Weights of a small GPT-style language model, trained from scratch on English Wikipedia.
Size: 15 layers, width 192, MLP 768 tanh GELU, vocabulary 602, 6.85M parameters.
Architecture: learned positions, biases, normalized queries and keys.
Training: a variant of Muon for these matrices, 7908 steps.
MLP neurons of a small language model. Each row is named by its layer, matrix (up: input weights) and neuron, and shows model dimensions 32-159. Each number is 50 + 12 x the weight over its row's rms, rounded and kept within 0 to 99.
After each neuron's rows, "fires after" lists the tokens most often just before its 100 highest values on Wikipedia text that the model never trained on.

L8.up234:22 58 50 47 72 31 44 46 47 41 38 53 59 57 37 33 39 50 61 47 30 51 42 47 55 50 37 56 54 39 21 58 54 49 57 52 56 45 74 45 37 58 45 66 28 52 50 44 35 29 39 35 37 61 41 55 58 60 52 63 32 51 38 42 53 38 30 36 43 59 53 59 40 48 30 46 55 57 41 51 38 26 53 53 50 36 43 38 57 69 46 46 55 62 54 58 61 47 32 72 50 59 44 46 56 74 49 42 21 52 50 38 47 37 46 51 31 44 69 34 38 47 52 32 50 58 39 43
fires after: "b", "A", "s ", ", ", "c"

L11.up507:38 44 57 29 39 35 47 57 65 51 49 70 44 41 68 43 57 68 41 52 46 46 61 33 47 46 37 52 37 63 59 45 37 61 20 40 68 53 70 54 53 53 34 59 55 43 29 23 50 52 49 40 46 38 28 71 47 58 49 44 43 45 59 47 43 62 49 53 46 61 31 58 61 52 50 35 74 59 46 49 70 58 43 34 59 46 41 40 59 50 66 58 67 52 33 63 43 55 50 54 60 42 54 51 43 59 36 55 69 39 62 16 61 49 28 51 51 53 45 58 53 52 41 52 53 41 30 51
fires after: "re", "R", "c", "was ", "t", "and "

L3.up740:54 69 47 55 56 46 41 44 43 49 54 44 52 42 49 31 34 41 48 61 41 74 65 66 41 55 63 51 57 67 43 53 45 24 27 56 34 46 33 41 43 47 42 32 66 55 60 36 74 74 52 32 57 68 64 43 39 55 53 71 52 17 51 70 77 70 48 51 35 35 57 35 53 52 52 67 52 47 47 53 63 50 26 66 37 33 58 59 63 54 44 71 32 49 58 53 41 52 33 45 54 54 57 51 45 47 62 58 46 56 15 43 48 48 36 56 25 71 58 39 33 52 58 58 67 36 48 41
fires after: "S", "O", "I", "R", "A"

L6.up654:50 41 55 36 48 46 57 48 45 34 76 70 48 25 57 46 76 64 70 49 54 52 38 39 36 49 36 51 41 52 19 45 41 32 39 71 43 48 56 36 59 66 61 54 68 40 46 54 44 54 46 32 53 33 52 72 42 38 50 47 35 42 73 53 45 46 53 37 44 60 52 58 38 69 57 51 38 44 50 51 62 75 45 33 46 37 45 56 47 63 54 54 78 68 60 43 71 33 47 71 63 62 25 65 58 33 52 54 46 50 52 66 42 45 50 52 38 57 33 48 61 37 45 40 58 60 56 32
fires after: "p", "c", "was ", "par", "f"

L11.up126:45 46 54 67 25 74 61 32 33 40 54 66 41 49 53 58 51 36 40 75 47 42 68 59 63 39 43 52 59 47 69 43 35 45 61 78 37 70 49 64 58 49 32 43 47 33 53 60 70 47 36 44 57 64 49 30 52 47 48 54 59 49 56 49 58 61 64 47 54 49 54 60 42 38 46 57 32 38 52 56 36 55 67 46 38 35 67 45 63 50 61 33 64 39 42 42 42 35 65 57 59 35 61 45 57 52 52 81 66 51 51 51 58 64 40 61 44 57 43 53 44 52 40 47 60 54 42 30
fires after: "l", "on", "ar", "n", "ri"

L2.up587:40 64 43 33 52 52 55 54 37 49 47 40 41 56 36 42 21 32 51 74 45 43 33 43 40 70 66 51 62 36 48 57 44 58 55 75 46 39 72 47 51 37 55 65 73 46 52 65 57 67 28 35 50 45 35 51 53 54 71 61 57 55 60 53 74 38 58 65 60 28 52 10 48 52 56 63 62 31 57 53 37 35 31 35 36 35 70 44 50 50 45 49 64 48 42 47 47 39 31 52 47 43 43 29 41 52 55 59 49 42 55 48 42 48 54 63 56 64 51 55 47 55 31 74 39 71 39 53
fires after: "E", "D", "I", "C", "B", "A"

L3.up398:62 66 36 48 35 47 68 55 45 62 55 65 53 46 28 67 60 52 72 64 42 39 54 31 56 68 35 22 51 47 48 58 38 49 49 65 43 43 56 62 53 39 41 44 57 42 50 47 61 39 56 37 74 33 51 39 45 52 50 63 39 68 28 49 47 53 72 51 58 20 48 50 49 34 51 42 59 58 53 64 57 28 42 35 67 49 65 25 75 35 56 69 47 49 58 55 44 43 75 61 50 40 50 57 42 37 54 40 42 56 46 59 54 67 39 44 62 51 56 53 49 51 65 47 44 54 48 52
fires after: "n", "N", "ev", "R", "ol"

L6.up40:47 38 48 42 51 40 44 35 46 78 25 54 53 38 41 49 41 44 50 31 41 59 39 37 68 54 60 38 60 59 67 51 37 48 41 51 41 53 43 68 50 43 49 38 53 44 71 50 44 25 55 60 38 50 49 57 51 51 52 58 68 59 55 80 33 51 62 73 59 53 43 52 43 40 51 64 57 70 32 32 31 63 40 39 44 43 40 75 23 59 65 43 56 60 37 64 35 44 54 56 66 56 50 64 32 61 52 46 47 39 35 62 42 34 43 38 52 34 61 62 60 52 75 85 45 48 64 61
fires after: "Ch", "ch", "di", "K", "k"

L3.up60:39 62 38 42 54 57 54 51 38 66 71 41 47 46 24 51 39 25 29 63 45 58 65 63 47 58 63 61 40 47 40 58 57 38 35 56 52 24 64 48 14 38 50 68 65 52 58 39 60 76 37 39 37 47 64 66 36 58 59 48 57 66 57 52 54 39 46 44 48 43 49 64 64 42 36 67 55 29 63 43 64 67 42 59 33 60 58 46 56 41 47 67 45 45 40 49 57 46 32 48 55 42 21 53 33 41 55 57 54 48 51 68 13 58 48 41 43 83 45 30 39 47 30 54 52 50 29 45
fires after: "S", "A", "E", "C", "F", "N"

L6.up617:57 35 33 75 54 71 48 54 36 64 29 46 56 58 41 63 63 44 84 51 71 34 50 67 67 53 58 44 42 66 37 61 28 50 76 64 44 58 38 56 43 60 35 52 35 24 51 44 50 45 43 56 57 47 40 51 61 54 54 41 38 50 54 52 60 68 58 51 33 46 62 69 48 38 38 64 32 50 57 59 49 55 49 52 55 41 59 50 80 57 45 42 78 32 71 39 45 56 47 47 39 63 37 38 56 52 39 55 44 52 32 51 75 64 44 71 59 40 45 43 46 70 33 43 46 41 48 42
fires after: "l", "le", "ar", "an", "a", "L"

L9.up383:52 54 60 28 64 51 52 40 60 34 38 77 50 66 42 42 38 54 51 58 64 36 43 58 58 48 33 31 57 72 39 45 50 31 51 42 49 13 43 55 33 24 56 53 52 28 69 40 76 69 44 49 28 46 63 68 40 54 46 53 52 51 56 67 79 45 80 37 48 34 38 44 56 54 39 64 56 66 60 57 35 52 45 51 40 58 47 38 59 51 40 64 55 51 39 51 69 46 54 59 50 41 50 45 39 54 60 44 54 66 41 50 51 63 33 61 37 72 58 41 40 72 37 49 44 51 50 48
fires after: "al", "C", "A", "P", "D", "S"

L4.up728:23 65 42 51 45 50 62 55 34 39 45 50 54 44 43 41 60 41 51 50 39 40 46 36 71 51 51 50 72 60 50 35 41 53 38 74 50 63 35 37 59 69 53 50 33 36 53 34 63 42 51 42 47 50 33 36 43 65 68 50 67 24 51 57 46 53 53 67 51 49 59 75 22 25 51 49 42 49 37 47 58 70 55 48 66 35 70 53 64 44 55 57 34 53 49 44 36 49 47 38 45 51 39 53 47 50 42 37 67 34 66 58 25 66 47 52 42 55 42 37 57 47 47 28 43 54 38 63
fires after: "m", "H", "M", "h", "f", "Ch"

L8.up480:43 47 49 21 51 47 42 48 77 56 72 52 55 57 35 64 53 54 45 52 47 65 52 51 67 36 41 57 57 35 54 26 53 35 40 48 56 55 47 37 36 36 56 61 41 59 36 56 42 31 44 66 65 66 61 51 57 46 40 63 47 60 42 73 36 62 58 65 73 56 32 51 35 45 47 50 47 56 41 37 21 64 58 42 54 54 34 60 57 59 60 31 65 43 57 57 59 41 60 68 66 44 51 50 46 67 53 49 33 51 48 65 42 56 60 60 26 56 48 41 57 62 64 45 71 40 67 57
fires after: "t", "ab", "is", "s", "er", "et"

L8.up750:33 47 51 54 37 34 58 35 65 27 53 67 60 49 46 52 57 55 43 38 47 42 62 58 49 46 38 18 69 35 43 31 46 66 40 55 50 42 67 52 44 41 57 58 79 41 64 34 46 31 40 51 63 49 40 70 47 51 29 67 30 57 55 51 32 46 38 70 40 44 51 46 46 47 64 39 46 63 51 57 45 59 55 49 45 63 62 33 56 53 37 50 66 44 25 46 48 53 79 50 20 49 48 43 51 37 51 44 36 56 47 35 56 56 45 23 63 41 47 55 40 52 48 51 49 46 36 45
fires after: ", ", "k", "R", "is ", "r", "l"

L3.up621:61 63 50 51 23 58 51 31 47 52 68 55 67 28 65 49 44 30 51 44 42 55 65 65 71 34 69 61 51 60 56 48 27 58 56 46 51 49 58 43 57 50 54 45 48 57 40 75 54 49 76 65 27 45 56 37 49 52 39 67 63 37 57 31 18 53 37 63 47 63 43 56 52 53 62 56 58 36 42 57 54 52 55 60 40 61 60 55 37 24 40 45 71 48 38 60 34 41 59 59 56 48 23 42 71 56 44 73 37 51 52 42 43 58 53 43 44 52 60 70 55 38 66 56 47 49 46 33
fires after: "th", "es", "Th", "os"

L4.up486:36 59 52 45 40 66 35 43 40 38 55 52 36 41 44 29 48 27 52 75 42 46 53 59 35 53 46 52 52 40 50 36 67 61 55 43 35 46 30 48 44 59 40 42 71 61 69 45 67 24 65 69 43 45 45 54 52 79 56 56 39 45 51 27 42 40 57 62 55 60 58 44 71 78 41 39 53 67 54 28 34 39 48 67 43 36 48 41 46 67 75 48 48 41 61 80 34 21 57 54 47 47 41 29 50 41 43 35 36 48 46 55 46 64 62 34 49 55 55 59 56 54 44 44 45 50 28 46
fires after: "i", "J", "si", "r", "ri", "ud"

L3.up90:48 40 54 41 73 54 40 34 41 51 71 49 38 50 60 61 55 38 47 70 58 42 50 51 54 52 45 72 44 68 35 48 77 49 17 64 36 68 55 63 26 53 64 70 68 44 40 26 38 46 39 33 52 52 54 45 79 41 33 43 55 42 72 53 50 65 60 42 73 44 22 46 43 45 64 37 45 32 56 58 52 58 54 63 52 40 55 23 68 43 39 53 43 57 51 36 39 31 55 68 57 54 37 54 53 39 30 43 46 53 43 34 43 55 45 51 47 63 51 39 48 30 41 58 81 53 51 48
fires after: "c", "ac", "em", "r", "m"

L3.up152:58 53 44 58 20 62 40 54 49 53 24 50 41 21 51 51 47 34 50 57 48 44 56 38 26 60 39 33 59 36 69 19 57 59 48 30 58 70 57 66 52 45 65 45 48 63 44 44 43 35 41 56 69 42 55 53 72 55 55 58 57 51 60 43 38 49 59 46 48 20 34 58 56 52 65 38 48 75 58 48 49 55 56 45 54 44 59 67 64 67 55 56 43 47 46 57 45 19 72 42 32 71 80 59 42 30 50 38 52 38 52 41 37 56 48 26 43 38 57 56 65 48 52 46 54 56 36 48
fires after: "w", "l", "&", "r"

L3.up171:55 34 53 53 58 60 60 64 56 58 50 43 47 54 44 40 39 49 54 59 46 47 57 63 35 59 61 28 61 61 52 53 24 44 44 66 68 52 54 38 30 52 45 46 61 40 53 68 56 61 44 42 56 46 26 49 45 87 37 68 47 49 42 63 41 32 68 50 49 39 34 71 59 42 32 75 50 63 73 45 47 33 38 21 67 47 84 49 60 45 58 46 60 45 29 26 50 31 43 61 35 51 41 51 43 47 35 54 35 53 38 54 23 71 55 44 48 71 44 47 45 69 37 40 72 43 44 45
fires after: "A", "F", "L", "P", "R"

L3.up753:89 27 24 58 46 40 51 27 36 61 40 69 43 51 51 60 21 65 53 33 38 60 60 51 38 54 43 40 58 46 62 59 81 47 54 38 29 51 50 68 45 54 49 35 52 40 60 63 51 38 63 49 40 49 41 43 40 73 64 46 38 58 60 39 53 57 54 44 54 60 42 43 57 43 63 67 55 39 70 86 49 58 37 46 68 83 51 55 54 49 53 31 56 41 72 66 51 70 37 68 56 42 47 47 53 69 36 51 52 65 49 48 52 42 42 59 57 33 65 51 38 47 51 34 39 49 67 51
fires after: "uc", "in", "ac", "on", "an"

L4.up424:63 39 35 56 56 44 48 63 71 56 49 56 53 79 38 49 47 62 44 40 41 52 53 56 56 59 38 73 41 49 56 61 75 63 39 48 19 45 43 48 61 49 46 52 70 50 54 23 62 70 44 35 43 57 55 39 74 64 42 30 38 59 66 31 57 53 55 37 36 61 24 43 50 57 61 56 44 45 67 62 47 45 31 69 47 56 56 52 39 44 57 56 29 61 40 62 57 56 23 47 65 49 51 49 50 69 39 56 46 62 58 61 32 64 48 49 61 57 57 48 29 41 29 53 67 32 46 52
fires after: "ac", "u", "c", "uc", "as", "or"

L9.up573:44 43 43 47 51 54 63 66 42 67 31 59 38 52 66 44 48 43 66 46 42 23 56 66 45 46 26 42 45 44 56 56 23 56 32 56 59 60 60 61 51 42 60 60 53 55 40 50 46 27 58 42 64 60 15 65 45 50 50 50 73 56 60 41 47 52 70 52 55 43 49 53 36 69 40 52 65 58 55 51 65 55 47 55 80 62 69 29 58 18 47 58 60 35 32 41 41 46 40 59 43 53 53 65 42 48 56 59 27 43 37 32 66 71 45 55 54 64 45 56 31 49 39 58 48 54 52 41
fires after: "R", ", ", "re", "O", "J", "N"

L3.up358:79 41 52 47 47 76 75 51 46 58 73 40 49 40 62 48 31 46 73 40 39 42 53 52 70 39 57 67 53 44 42 66 49 53 54 45 31 37 59 68 52 56 38 48 58 62 50 38 60 51 64 70 45 43 42 29 49 48 46 60 33 60 51 45 26 53 60 37 46 54 26 65 45 61 38 65 27 43 31 29 62 63 43 82 65 50 56 28 37 59 53 50 44 51 60 38 44 47 53 32 69 50 38 49 41 56 52 40 55 56 47 54 24 58 64 52 50 47 78 40 50 51 54 48 61 22 61 52
fires after: "ec", "s", "ex", "er", "u", "ear"

L8.up348:50 58 47 54 25 53 36 41 47 59 69 47 40 37 63 54 53 41 59 36 39 44 49 39 48 30 39 46 67 37 51 43 64 53 60 52 27 54 64 34 44 66 42 39 43 47 49 86 45 41 67 61 51 57 35 70 43 53 38 38 44 68 36 62 44 47 37 71 57 45 44 63 46 46 52 66 26 35 36 52 63 50 57 70 47 44 78 69 38 62 50 49 38 51 39 56 42 48 38 59 65 61 40 44 34 37 69 22 66 35 61 64 47 37 45 60 46 66 37 47 45 51 32 48 54 66 61 45
fires after: "n", "ep", "N", "ra", "em", "oc"

L8.up374:56 47 37 73 51 58 67 60 42 40 48 44 57 54 43 61 61 46 62 65 50 27 49 32 69 49 49 35 57 56 36 54 33 36 27 47 49 33 32 44 50 57 41 33 50 33 49 61 52 40 13 52 48 63 31 43 70 33 54 56 64 40 57 62 59 49 54 67 52 40 63 50 28 51 38 55 46 55 39 53 43 48 36 65 50 53 66 59 53 62 50 49 67 53 33 58 48 54 55 52 45 73 48 52 48 42 47 35 55 49 41 52 86 45 51 59 34 28 54 26 46 64 39 62 55 68 57 35
fires after: "Ch", "L", "l", "P", "ch"

L3.up741:47 40 30 40 31 39 86 40 43 66 55 44 43 49 49 56 59 53 46 48 31 50 60 44 48 56 56 35 47 29 45 35 47 63 58 64 22 54 36 67 60 56 56 46 47 80 56 44 55 55 47 54 42 39 39 39 64 51 64 39 59 64 47 71 65 65 60 41 63 44 74 54 55 41 40 64 72 63 35 38 70 65 60 43 46 39 62 46 57 59 49 53 69 26 49 64 45 59 77 65 53 62 36 48 24 38 74 48 53 68 64 52 42 43 47 52 60 43 64 49 62 41 44 43 49 49 26 28
fires after: "ou", "on", "el", "ain", "in", "il"

L6.up372:63 45 44 50 29 33 44 33 39 48 55 34 26 53 67 63 34 42 57 53 56 48 70 44 47 41 54 43 37 55 52 33 71 65 54 30 41 48 46 47 38 47 50 46 37 50 63 47 55 40 35 60 42 48 49 38 41 63 62 50 43 46 58 55 54 55 75 50 52 65 46 46 58 69 57 44 51 58 45 48 32 71 65 67 49 23 54 53 52 58 59 44 11 25 75 66 64 52 59 59 39 31 55 39 59 54 45 50 81 23 48 70 53 50 63 58 52 35 49 52 47 45 60 42 35 44 47 32
fires after: "d", "r", "w", "D", "s "

L2.up628:43 63 47 50 26 52 48 25 50 63 64 57 31 52 37 40 39 68 46 49 45 31 60 74 40 47 47 42 65 30 59 60 44 78 47 56 54 50 75 44 54 50 19 45 73 40 45 53 36 54 58 61 42 43 34 44 35 47 47 51 63 63 55 56 45 51 55 63 46 60 33 39 42 66 59 72 44 54 42 39 65 41 54 47 34 49 51 56 57 74 61 46 56 61 42 47 34 41 44 74 62 69 43 46 26 50 48 53 29 61 54 46 41 47 54 50 60 58 58 55 49 51 51 47 50 58 53 55
fires after: "is", "N", "o", "c", "n", "."

L7.up181:64 36 71 57 60 54 63 54 52 58 60 41 56 42 62 37 59 63 52 32 56 57 38 67 57 50 44 37 27 56 60 36 43 62 56 77 59 43 37 49 84 41 58 35 55 56 74 58 47 50 59 50 37 55 44 51 68 68 60 53 67 46 47 58 45 59 73 45 66 61 55 42 52 52 57 50 54 22 54 58 51 77 50 46 66 35 38 47 47 47 48 55 51 38 46 45 46 59 53 47 40 57 63 43 58 38 61 63 39 74 53 49 67 63 44 50 62 41 38 55 49 48 50 50 62 58 21 42
fires after: "ar", "ol", "in", "er", "il", "w"

L8.up473:40 49 46 37 65 59 47 54 58 49 64 42 59 58 65 37 61 68 51 56 44 45 45 42 55 63 49 37 49 40 62 55 77 30 49 45 65 54 51 36 29 55 44 61 52 66 60 69 45 43 45 58 59 45 43 56 43 33 44 50 49 46 59 43 58 51 60 59 79 35 67 63 53 63 29 63 28 62 32 26 51 55 41 55 42 39 73 49 61 23 58 35 43 39 52 45 48 43 43 47 63 50 28 57 45 46 46 50 49 73 40 63 48 37 63 50 40 39 33 61 57 41 20 67 44 43 32 48
fires after: "en", "L", "f", "t", "n", "v"

L7.up210:41 48 58 49 47 50 44 79 72 53 46 54 59 51 41 53 49 65 32 45 49 54 31 48 83 71 51 61 48 77 52 47 52 51 39 36 48 46 46 50 43 69 52 46 51 77 40 33 69 51 41 50 42 42 51 57 57 54 57 55 50 53 45 46 43 52 44 42 48 61 50 22 49 43 43 34 50 47 62 41 46 26 34 44 35 42 42 42 50 32 60 50 39 77 62 66 33 47 51 34 67 48 40 32 58 54 55 48 45 62 34 56 40 42 43 31 51 55 36 41 50 43 40 48 59 58 62 38
fires after: "c", "ur", "u", "ti", "d", "y"

L2.up30:33 57 68 45 58 63 34 45 42 47 52 55 64 32 62 33 50 46 57 43 44 71 28 63 43 71 46 51 78 49 39 61 34 63 61 28 46 54 37 77 36 59 62 46 56 73 53 38 41 45 37 50 34 40 49 62 33 49 61 51 43 74 46 59 34 23 27 38 49 41 58 40 65 40 31 55 54 58 51 44 53 56 56 59 54 36 51 33 51 44 29 52 46 53 69 44 48 24 68 65 44 62 44 37 24 53 56 47 39 39 46 43 27 54 39 46 58 69 87 57 39 34 46 39 59 37 60 37
fires after: ", ", "s ", "), ", "|"

L4.up185:61 41 31 34 43 61 72 70 49 62 36 54 27 46 52 59 61 48 29 67 42 47 47 38 63 34 67 52 47 63 65 24 40 40 49 75 43 26 50 40 54 40 73 46 50 46 64 45 55 66 51 41 47 66 43 53 46 57 45 65 50 61 59 56 56 42 73 46 38 32 44 52 43 41 41 48 70 66 53 40 75 45 33 39 63 53 64 39 72 51 55 34 42 41 35 38 60 65 70 31 43 50 42 62 58 46 37 64 63 50 66 66 48 65 61 49 60 64 51 42 71 41 46 47 67 63 48 53
fires after: "F", "E", "P", "b", "p", "f"

L7.up288:41 72 56 42 62 64 48 26 53 40 45 32 68 42 54 37 60 35 61 36 37 27 49 26 55 52 59 50 52 51 47 69 53 53 32 59 29 46 38 50 62 52 52 56 27 48 72 48 40 48 56 57 58 40 42 56 39 54 79 30 53 46 62 66 28 52 37 76 49 43 52 31 37 50 70 47 59 42 39 61 22 53 42 39 51 45 54 45 61 57 39 63 30 53 48 53 58 30 50 41 61 67 46 61 45 48 59 41 80 51 59 70 54 43 75 38 52 38 46 64 56 47 50 38 55 31 62 40
fires after: "v", "re", "f", "n", "m", "sid"

L3.up16:72 57 42 45 36 41 49 54 30 34 71 59 61 38 57 61 56 49 40 37 38 61 48 39 63 13 44 45 40 48 42 50 49 37 59 36 48 65 28 52 47 56 70 51 59 54 48 49 47 45 54 57 53 56 69 56 43 63 53 76 51 22 54 22 36 58 45 73 62 47 52 66 50 41 32 59 43 45 55 62 44 57 37 26 66 51 48 45 43 64 39 60 62 39 47 47 72 65 46 63 43 61 49 33 60 64 54 47 50 52 40 54 40 64 65 34 38 47 43 48 21 40 63 52 51 49 48 48
fires after: "il", "th", "Th", "it", "sid"

L6.up60:39 47 32 35 21 27 46 39 41 57 48 46 48 38 39 56 70 64 41 35 53 60 54 20 46 41 65 73 55 50 53 45 58 49 55 41 59 45 47 46 42 59 60 34 54 50 59 59 60 44 53 54 40 32 48 33 48 68 41 49 43 56 40 69 47 55 60 52 72 51 41 31 51 45 45 29 53 58 32 49 29 52 58 44 63 44 29 51 51 40 60 25 49 53 61 38 29 47 74 28 38 31 36 48 49 56 44 59 51 52 17 38 34 46 48 28 48 52 80 35 49 40 44 46 47 57 41 37
fires after: "m", "v", "im", "the ", "em"

L6.up546:66 50 60 34 54 52 62 29 65 64 73 26 62 59 64 33 32 46 55 61 46 38 62 53 67 54 23 57 47 32 41 46 53 54 78 75 38 45 58 45 49 44 66 52 52 68 38 45 44 21 49 50 70 50 58 59 32 48 38 39 43 37 53 62 55 52 44 48 64 70 44 44 50 58 43 32 23 57 52 26 49 43 51 53 54 50 48 33 64 59 75 40 39 30 55 56 50 41 41 48 71 53 47 42 72 49 50 39 48 48 68 48 38 42 63 67 58 41 42 51 54 54 37 32 50 47 34 55
fires after: "e", "t", "u", "s", "-", "n"

L2.up685:63 51 66 61 31 66 51 61 47 57 47 55 63 61 42 43 49 56 71 60 46 47 41 63 57 69 74 44 61 31 17 54 44 30 44 66 51 38 55 36 47 52 55 31 52 40 39 52 65 75 46 33 48 69 60 56 51 64 40 81 41 39 36 60 47 37 41 40 27 39 61 44 61 50 57 62 30 63 56 27 54 54 38 55 39 64 59 58 51 57 41 45 52 39 38 60 63 43 48 49 49 53 28 50 20 43 72 45 36 64 57 57 35 44 59 56 47 76 42 45 48 53 46 49 66 35 64 39
fires after: "N", "S", "C", "F", "B"

L7.up103:32 45 42 77 59 51 42 53 65 36 38 50 59 65 53 31 38 50 38 45 45 50 42 64 63 36 48 29 33 48 48 34 59 62 40 70 69 32 51 56 65 40 25 37 61 65 56 39 48 55 58 44 46 47 63 34 73 59 68 19 51 59 61 27 40 77 52 42 48 37 44 60 55 48 55 49 41 38 51 58 48 53 60 65 27 56 54 43 29 55 50 54 50 67 74 41 40 28 50 26 42 52 62 48 49 64 45 47 50 70 62 63 42 81 57 55 46 51 52 52 60 44 35 55 71 63 41 61
fires after: "le", "ri", "u", "or", "li"

L11.up398:42 53 51 59 51 40 57 36 58 23 44 56 57 37 60 54 63 29 48 57 64 40 46 44 51 36 69 65 35 53 17 40 53 57 60 49 44 54 62 60 57 53 33 51 55 53 27 39 36 61 67 25 50 71 36 50 56 65 45 49 48 62 54 57 52 47 46 51 51 64 57 64 24 56 58 54 23 60 57 37 60 72 46 17 66 63 55 38 53 58 41 36 62 78 76 69 57 50 42 48 37 48 54 58 51 45 29 44 53 61 33 85 37 54 56 49 55 45 70 60 55 33 44 47 66 57 55 56
fires after: "f", "p", "t", "l", "ec", "v"

L3.up377:30 55 60 23 54 43 48 28 41 48 31 55 33 56 62 48 61 47 52 94 49 51 45 49 33 61 48 48 53 44 44 74 62 47 62 59 53 54 51 28 63 47 52 46 68 64 84 50 46 53 52 62 32 33 47 46 42 55 48 38 48 61 42 27 64 68 63 48 54 61 55 41 61 65 46 53 55 63 36 70 47 34 33 58 55 44 55 33 49 73 52 44 76 46 52 60 44 48 45 60 29 37 56 33 60 36 62 37 48 42 60 39 60 40 50 19 55 56 74 40 67 49 60 55 40 49 40 42
fires after: "i", "v", "m", "ri", "li", "j"

L11.up648:68 54 51 47 36 50 70 50 36 53 63 32 43 48 73 58 33 34 65 64 61 42 50 53 41 41 55 72 56 53 60 27 37 49 50 56 64 40 51 39 60 64 59 53 46 63 70 50 29 58 22 63 38 25 45 51 33 57 46 66 41 46 52 43 28 58 55 44 52 47 34 51 88 44 54 66 36 38 60 55 41 64 36 56 61 43 45 65 67 57 49 49 57 40 60 50 44 39 65 46 32 41 68 71 63 34 43 33 62 42 38 51 56 25 65 46 50 45 48 39 53 50 38 35 36 57 50 56
fires after: "s", "t", "f", "w", "r", "e"

L9.up67:67 60 50 54 41 50 53 36 45 69 44 47 42 59 46 53 52 50 46 54 22 54 42 53 60 39 48 50 57 33 55 36 55 62 56 52 19 65 56 55 45 60 44 61 43 43 60 31 39 52 41 71 44 37 65 63 22 29 38 44 43 56 75 60 29 56 38 64 60 66 52 32 54 31 41 48 58 58 44 49 57 63 39 48 35 40 29 58 42 37 71 36 24 41 32 51 47 43 57 51 45 27 49 65 47 38 44 49 40 60 40 47 66 35 52 47 41 52 50 37 59 28 62 58 40 58 29 48
fires after: "d", "D", "k"

L11.up308:50 41 55 29 62 42 43 56 39 46 69 43 57 21 46 35 56 60 57 55 37 45 26 49 64 50 48 48 31 63 33 36 38 42 54 43 60 47 48 56 40 71 66 57 47 44 75 50 53 74 52 48 28 27 56 49 43 81 50 39 52 49 86 56 54 48 50 55 52 52 56 64 45 39 64 46 48 33 56 44 49 55 31 26 45 65 62 59 52 32 52 47 60 52 64 50 28 55 67 70 57 61 38 48 74 56 42 40 48 42 37 70 59 35 46 62 44 43 61 61 45 51 60 63 39 50 50 51
fires after: "cl", "p", "le", "b", "f", "ed "

L8.up607:64 43 49 47 67 67 41 44 54 53 54 62 40 51 32 46 46 54 45 58 44 62 36 63 45 38 35 73 59 66 39 36 59 37 35 54 46 39 58 27 51 42 47 49 57 52 56 53 53 17 62 48 45 55 32 45 47 51 44 70 37 36 45 60 59 52 57 56 53 49 44 62 26 23 41 65 44 50 42 25 36 43 33 57 54 49 53 60 51 68 51 26 42 48 47 54 50 42 42 64 40 29 57 52 49 56 48 50 44 52 40 28 53 50 38 19 68 67 35 56 30 39 48 44 57 52 58 29
fires after: "oun", "ear", "rec", "por", "il"

L8.up337:51 52 43 33 45 42 51 28 50 67 61 33 44 50 46 37 43 52 66 74 38 31 68 57 40 44 35 49 46 53 46 47 59 48 82 69 45 84 61 60 68 49 61 73 45 40 51 53 52 51 55 27 61 19 65 56 42 25 61 37 35 50 76 55 44 38 62 47 61 49 41 72 54 52 43 27 50 55 58 35 49 60 35 54 24 48 38 40 61 50 53 45 41 51 46 55 39 60 67 48 52 54 42 58 52 70 51 56 38 61 55 41 49 43 29 39 42 45 56 52 51 31 42 47 63 69 24 32
fires after: "e", "el", "t", "man", "le"

L4.up449:34 37 45 45 38 43 53 39 45 56 53 43 38 34 46 60 47 70 35 53 57 49 67 58 44 57 59 57 57 50 74 57 59 48 45 48 56 51 62 21 58 34 50 21 45 48 43 55 55 40 44 37 33 22 29 54 75 41 31 53 41 62 52 28 67 52 49 38 63 49 41 62 53 73 42 65 44 45 40 43 46 55 73 43 68 23 48 55 43 57 68 45 58 39 55 52 35 68 56 61 58 50 53 53 49 55 19 38 46 55 45 41 58 54 63 34 36 51 68 48 53 38 39 29 54 49 57 67
fires after: "m", "p", "U", "M", "em", "i"